config.toml
n_layer = 13
d_model = 320
n_head = 10
n_kv_head = 10
head_dim = 32
d_mlp = 832
vocab_size = 8192
activation = "geglu"
norm = "rmsnorm"
norm_place = "pre"
norm_eps = 1e-05
positions = "rope"
rope_base = 51500.0
rope_fraction = 1.0
qk_norm = false
attn_scale = 0.177
bias = "none"
tie_embeddings = true
parallel_block = true
init = "normal"
init_std_qkv = 0.0177
init_std_o = 0.0
init_std_up = 0.0177
init_std_down = 0.0
optimizer = "muon_variant"
lr = 0.0135
lr_mult_o = 3.0
lr_mult_up = 1.34
lr_mult_down = 3.0
beta1 = 0.95
lr_head = 0.0103
grad_clip = 2.0
warmup_steps = 200
schedule = "wsd"
decay_fraction = 0.704
decay_shape = "linear"
final_lr_fraction = 0.0
batch_tokens = 131072
seq_len = 1024
doc_mask = false
z_loss = 0.0001
train_tokens = 640800000
steps = 4889
dataset = "wikipedia_en"
MLP neurons of a small language model. Each row is named by its layer, matrix (gate and up: input weights; down: output weights) and neuron, and shows model dimensions 224-287. Each number is 128 + 24 x the weight over its row's rms, rounded and kept within 0 to 255. A neuron's up and down rows have the sign that makes its largest values positive.
After each neuron's rows, "fires on" lists the tokens most often at its 100 highest values on Wikipedia text that the model never trained on.

L9.gate539 [171 117 119 102  97 112  87 132 100 124 105 138 175 121 152 173  79  93 131 139  98 117 113  95 121  78 123 137 118 141 144 111 116 108 109 169 117  97 114  89 113 125 137 107 129 128 125 122  91 177  78 148 126 161 115 136 146 122 158 125 125 123 129 169]
L9.up539 [ 84 155  82  99 139 122 153 175  98 164 107 135 143 155 112 164 107  91 123 143  78 119 150 161 150 111 116 144 100 139  93 133  90 129 132 128 103 124 193  43 119 118 126 140 113  93 112 119 111 159 135 128 126 114 134 111  90  88 118 123 151 123 124 131]
L9.down539 [140 131 138  96 101 140 161 125 140 135 136 119  93 143 125 146 157 134 107  84 112  96 128  99  86 100 145 130 118  98 122 124 126 103 130 111 134  84 119 133 135  95 115 136 127 103 125 116  96 108 104 138 149 132 120 104 129  68 190 128 135 154  70 128]
fires on: "\n", " (", "ev"

L9.gate166 [115 137 115 128 160 150 129 126 159 150 102  92 165 141 148 116  96 106 143 134 133 126 112  89  90 168 105 133 156 134 128 121 110 140  66 125 123 151 105 143 186 149  92 137 125  95  72  98 120 152 144 110 105  84  73 124 155 116 119  96 119 110 144 100]
L9.up166 [153 139 117 113 135 141 121 118 132 113 126 117  98  99 146 128 127  74 134 136 115 101 140 131 138 165 134 148 118 157 144 119 122 162 153 104 125 156 117 106 142 122 156  78 129 106 143 108 172 129 170  99  82 137  94 103 133 165 110 144 137 100 124 107]
L9.down166 [107 138 135 141 108 107 150 117 116 112 109 134 141 150  97 125 130 101 157 160 143 114 133 112 121  98 144 157 138 130  99 165 133 138 106 159 137 166 109 178 155 119 133 164 140 114  59 135 129 129 109  91 136 125 136 148 119 162 115 132 123 151 106 102]
fires on: ","

L4.gate41 [130 143 125 112 155 150 112 103 110 164 148 119 112 147 163 111 144 140 132  74 160 115 116 122 145 114 135 125 148 138 140 109 118 102 115  97 123 132 132 121 133  81 109  83 148 142 147  82  92 127 114  88 124  98 142 152 122 204 143 127 119 131  47 131]
L4.up41 [125 115 107  99 143 130 125 106 156 131 139 148 134 121 158 116 119 132 117 160 168 112 131 109 123  98 166 131 130 144 141 108 115 130 110 119 111 145 109  75 155 118  98 147 177 167 129  91 108 124 142 115  98 136 117 176 194 153 103 134 137 145 101  96]
L4.down41 [128 180 129 111 126 133  85 148  93 108  86 149 135 131 140 149 129 113 121 175 132 125 156 106 154 135  95 137 142 156 112 131 139  90  99 130 154 154 125  90 148 135 137  91 114 132 124 144 159 165 138 121 106 119 159  80  96 133  99 153 117 120   0 140]
fires on: "\n", "==", "."

L4.gate584 [112 125 121 144 147 140  80 114 161 150 107 100 128 162 143 176 171 147  78 128 155  92 127 115 133 131 109  76 117  94 131 158 118 104 106 111 110 109 152 145  93  93 130 107 142 108 133  92 122 128 117 194 108  79 159 133 174 142 114  97 120 122 111  91]
L4.up584 [135 119  77 169 151 150  98 108 127 113 116 124  99 108 124 130 106 138 134 127 136 122 121 157 103 133 122 139 109 130 139 137 122 122 159  94 138 157 136 108 136  95 146 138 185 126 138  81 136 102 107 133  99 122 136 118 159  93 141 134 104 139 157 139]
L4.down584 [108 142 114 106 153 110 115 115 142 137  92 154 125 131 115 144 117 100 168 115 127 125 102 161 143 107 119  86 155  77 152  99 110 156 111 133 119 131 104 121  93 151 121 128 127 149 166 118 129 117 122 131 175 109 119 123 136 111 169 127  98 132  17 137]
fires on: ".", "==", " by", " to"

L6.gate21 [202 124 120  98 166 123 144 135 149 146 111 113 130 122 105 130 110 158 164 130  93 140  81 130 170 114 147 168  94 100 112  98 117 175 114  79 111 132 134 139 142 139 122 111 117 132 149 147  95 149 139  99 140 134 109 124 123 165 154 155 141 119  88 141]
L6.up21 [134 124 161  90 141 127 132 128 172 103 136 146 119 114 152 135 123  90 131 114 138 186  92 156  99 129 161 138  48  85 104  77 101 168 108 125 142 133 110 137 100 110 144 134 140 136 128 130 129 125 183 125 123 137 113  91 163 161 137 120 123 136 159 140]
L6.down21 [106 135 123 105 111 136 158  84 135 130 123 138 133 110  68 130 125 128 106 136 154 105 169 118 133 140 147 153 127 131 142 125 128 151 139 219 122 142 117 128 153 134 109 136 131 164 162 150 136 137 117  69 146 140 146 177 131 132 142 148 119 122 149  97]
fires on: " and", ",", "/"

L4.gate562 [108 144  95  95 127 137 119  91 140 125 109 103 130 131 123 131 134 131 135 115 151 128  90 152 156 136 124  85 104  90 162 114 105 170 131 108 120 147 113 154 146 130 157  90 162 144  94 120 125 134 135 126  97 100 131 113 124 165 123 101 130 137 153 129]
L4.up562 [179 165  95 189 103 129  82  97 146 138 166 124 134 136 139 148 126 125 128 125 159 143 158 141 141 100 148 106 124 139 143 103 115 175 119  84 135 185 146 107 162 113 114 129 121 147 115  79 131 115 159 130 126  98 180 157 118 144  83 175 107 123 137 115]
L4.down562 [121 118 130 168 108 142  92 131 132 120 121 141  93 126 161 134 139  92 151  98 145 103 163 122 134 130 135 165 119 143 123 117  86 122 116 106 147  64 131 106 146 140 121 111 117 133 113  64 119 109 128 154 124  96 125 147 144 108 142 106 104 123  36 112]
fires on: "\n", "==", " |", "."

L5.gate738 [143 133 135  93 120 117 150 123 115 125 107 115 123 100  87 155 118 115  81  96 121  84  88 142 114 103 165 134  85 152 123 111  79 153 112 137 123 136  76 143 176 107 142 156 126 111  76 132 150 161  79 151 133 108 123 111 115 137 120 151 156 128  80 155]
L5.up738 [132 134  85 153  83 157 152  98 113 159  95 106 129 124 131 123 139 113 163  71 124  92 140 132 151 136 144 133  91 128 114 171 149 111 108 133 164 135 126 121 129 179 108 129 106 169 130 106 146 136 170 148  92 147 129 152 108 118 121 161 105  88 171 114]
L5.down738 [172 131 147 101 138 130 121 145 104  91 146 102 117 126 114 118 155 158 122  92 146  82 128 109 108  99 149 148  93  95  87 118 118  97 103 125 133  99 102 178 136 113 103 113  90  88 162 140 120  99 116 122 157 148 144 117 139 112 112 137 164 141 107 170]
fires on: ",", " (", "-"

L3.gate247 [116 106 100 165 133  67 130 131 139 162 122  90 142  94 152  85  97 156 159 110 145 100  95 115 150 119 132 131  96  95 147 146 106 147 133 116 106 123  84 157 143  84 139 148 134 150 140 163 143 134 111 142  96 115 156 133  98 159 115 160 129 109 119 157]
L3.up247 [142 112 121 121 122 123 118 131 125 121 151  93 141 132 166 112 121 117 128 134 173 122 101 135  83 121 122 161 129 110 119 130 109 175 138 139 121 149 117 137 101 109 144 147 147 128  89 167 159 152 181 152 134  96 177 126 142 147 139 105 126 140  41 127]
L3.down247 [108 166 117 130 122 151 143 146 131 144 108 111 112 144  97 134  79 125 147 135 119 113 155 139 152 148 154 126 123 143 124 123 121 133  96 165 131 107  97 109 117 124 132 140 123 151 133 137 121 126 102 134 124 158 110 131 114 135 151 143 124 113 142 111]
fires on: ",", "G", "Br", "ğ", " born", " Jr"

L4.gate443 [117  91 152 112 180 148 108 132 151 134 130 128 118  95 162 117 118 139 128 119 133  82 133  89 123 134 108 115 106 108 114 145 150 153 117 161 158 149 117 123  85 102 130 120 126 126 152 151 111 144 133  89 121 146 113 180 150 126 165 138 101 136 179 127]
L4.up443 [147 157 107 129 115 107 133  62 142 110 123 123 123 136 146 146 157 121 149 126 108 117 150  96  72  90 124 138 107  99 135 140 143 167 130 166 144 143 145 105 127 155 101 150 114 154 125  77 137 129 123 177 114  94  96 141 163 148 125 140 104 115 130 138]
L4.down443 [114 137 134 128 127 123  63 119 114 112 117 120 125 122 144 137 142 119 137  94 107 100  87 103  99 117 183 130 100 120  99 102 131 153 101  82 123 101 134 109 153 189 116 117 130 181 135 104 147 195 105 128  83 108 112 128 106 138 113 130 156 134 120 117]
fires on: "im", "der", "leg", "ill", "hum", "cell"

L6.gate465 [107 114 170 138 156 130 118 145 111 118 121 142 143 175 100 128 146 125 145 115  97 117  52  94 107 152 119 152 120  87  91 127 155 119 144 129 138 138 101 106 162 160  99 117 115 150 126  99 170  95 124 126 143 149 117 170 141 153 150 133 153 122 149 133]
L6.up465 [129 160  93 137 159 174 135  93 130 122 120 155 146 100 134 147 139 170 169 152 112 112 125  84 144 130 138 111 135 136  87 139 105 116 128 128 130 137 142 144 106 115 154  96 161 136 124 101  99 166 139 161 110 144 109 179 182 149  89 162 166 109 137 136]
L6.down465 [127 107 124 137 120 138 171 133 133 133  71 147 121  99 146 152  98 115 142 143 139 100 108  88 172 184 129 148 182 130 163  87 103 118 119 121 170 178 107 153  99 122 111 152  84 145  93 145 106 149 117 146 124 145 178 112 144 120 125 145 133 140 124 114]
fires on: " as", "\n", ":", "\"", "st"

L9.gate214 [139 138  92 109 159 142 144 165 171 119 144 187 179 142 130 140 101 138 167 108 156 124  95 124 103  93 124 162  90 129 136 126 112 132 161 130  97 145 151 137 141 122 119 142 158 170 120 159  83 140 122 128 131 122 136  97 138 110 125 142 146 102 121 190]
L9.up214 [170 126 108 162  87 123 134 101 109 163 170 151 105 129  88 180 120 124 140 163 115 147 145 176 124 126 109  99 118 134  93 131 153  96 150 113  82 136 133 113 115 133 135 173 158 118  83 129 105 130  80 122 104 175 150 156 143 123 126 130 127  94 105 119]
L9.down214 [ 87  90  77 138 153  97 154 140 129 120 113 130 142 113 140  90 106 153 103 105 123 124 100  92 165 160 120 112 146 129 125 134 115 154  97 103 142 144 125 108 101 160 143 146 102 139  92 165  86 139  80 133 112 144 141 133 127 100 150 103 100 100 122 172]
fires on: "\n", " ", ")"

L3.gate77 [124 155 112 149 118 154 129 115 159  86 118 151 126  96 118 163 137 146 159  99 159 120 113 140 130 130 144 100  69 162 138 119 102 139 103 108  83 154 167  90 167 139 126 100 120 107 111  87 114 126 130 154  97 124 160 139 157 173 129 119 135 124 161 110]
L3.up77 [131 155 108 143  99 194 118 163 136  97 141 141 130 138 131 132 145 136 130 122 153 173 100 136 128 159 120 132  95 146 113 109  99 110 136 113 132 171 115  69 154 125 129 111 138 149  95 127 119 168 140  90 140 127 156 148 137 137 147 134 108 136 157 123]
L3.down77 [146 153 135 140 115 124 125 111 122 122 127 141  89 130 117 166 149 101 121 159 157 124 126 130 141 105 147 115 130 144 125 119  84 138 111 131 112 139 108  71 141 135 118  87 159 121 111  73 124 140 136 109 123 109 170 149 113 138 118 141  92 106   0 138]
fires on: "==", " ==", "\n", ".", " |"

L4.gate122 [113 141 123  90 137  97 180 123 120 108 164 112 174 120 105 149 129 128 140 146 105  86 154 106 145 146 101 137  95 159 138 129  82  86 108 147 106 143 133 123 111 141 172 131 136 159 111 102 118 159 118 111 111  96 125  56 125 119 131 133 134 187 115 149]
L4.up122 [103  91  77 133 152 169 133 146 101 129 125 113 106 132 124 157 133 124 126 138 110 137 131 147 150 145  93 132 183 121  96 118 154  86 109 127 133 172 124 124 143 166 129 170 125 112 132  96  67  95  73 141 169 145 110 136 128 120 115 122 193 102 184 105]
L4.down122 [103 122 125 118 125 109 135 124 134 122 150 134 105 128 136  84 119 127  93 136 138 141 106  82 173 119 141 129 126 108 136  90 129 175  86 137  99 123 121 154 112 125 112 108 133 120 110 140 161 122 118 144 121 132 130 110 145 138 180 128  92  97 122 150]
fires on: " ", "1", "-", "\n", ","

L9.gate323 [121 152 117 125 109  98 159 121 168 150 122 108 120  91 111  98 116 120 150 124  95  93 127 138 139 121 132 140  65 144 102 181 136 148 157 115  96 135  86 169 136 100  92  83 127 119  86 138  80 145 151 144 132 149 136 135 110 100 160 135 172 170  86 100]
L9.up323 [101 167 114 125 162  88  92 140 121 141 119 150 108  80 129 107 109 101 142  86 144 145 113 128 156 103 127 154  77 104 115 133 119 101 116 116 125 163 119  91 131 125 114 113  75 180 153 110 103 166  96 164 148 120 116 110 112 136 156 127  88 123 148 100]
L9.down323 [103 158  57 103 105 146 113 126 146 123 139 172 137  73 139 146  97 125 142 189 128 124 113 122 150 130  92 132 143 148 137 124  89 154 119 146  90 149  98 103 139 160 123 156 112 115 113 125 131 142 138 129 112 110 142 172 141 114 148 144 135 116 120 115]
fires on: "r", ",", "st", " R", " Ra"

L3.gate360 [132 151 142 171 158 128 122 123 147 133 126 144  84 104 113 108 123 124 148 160  98 105 160 154 141 109 131  93 128 139 162 155 160 131 123 133 132 122 104 141  93 137 108 156 143 165 136 127 108 132 113 141 164  90 107 125 122  99 144 138 165 132 122 139]
L3.up360 [101 129 146 118 140 151 165 127 139  77  89 151 138 100  92 115 109 110 158 135 124 174 127 104 192 106 114  70 124 124 117 151 126  96 130 158 139 153 134 103 122  95 137 132 148 159 147 144 124 163  93 176 161 103 100 149 120 123 103 121 150 131 119 160]
L3.down360 [138 112 130 133 151 133 125  90 127 128 110 164 120 162  95 129 108 114 116 140 127 124 138 106 139 157 144 170 183 140  79 102 121 131 141 154 172 144 141 105 110  90 114 131  94  98 113 106 122 140 102 146 118 152 177 144 140 154  87 157 128 153 131 146]
fires on: " as", " while", " when", " When", "When", "st"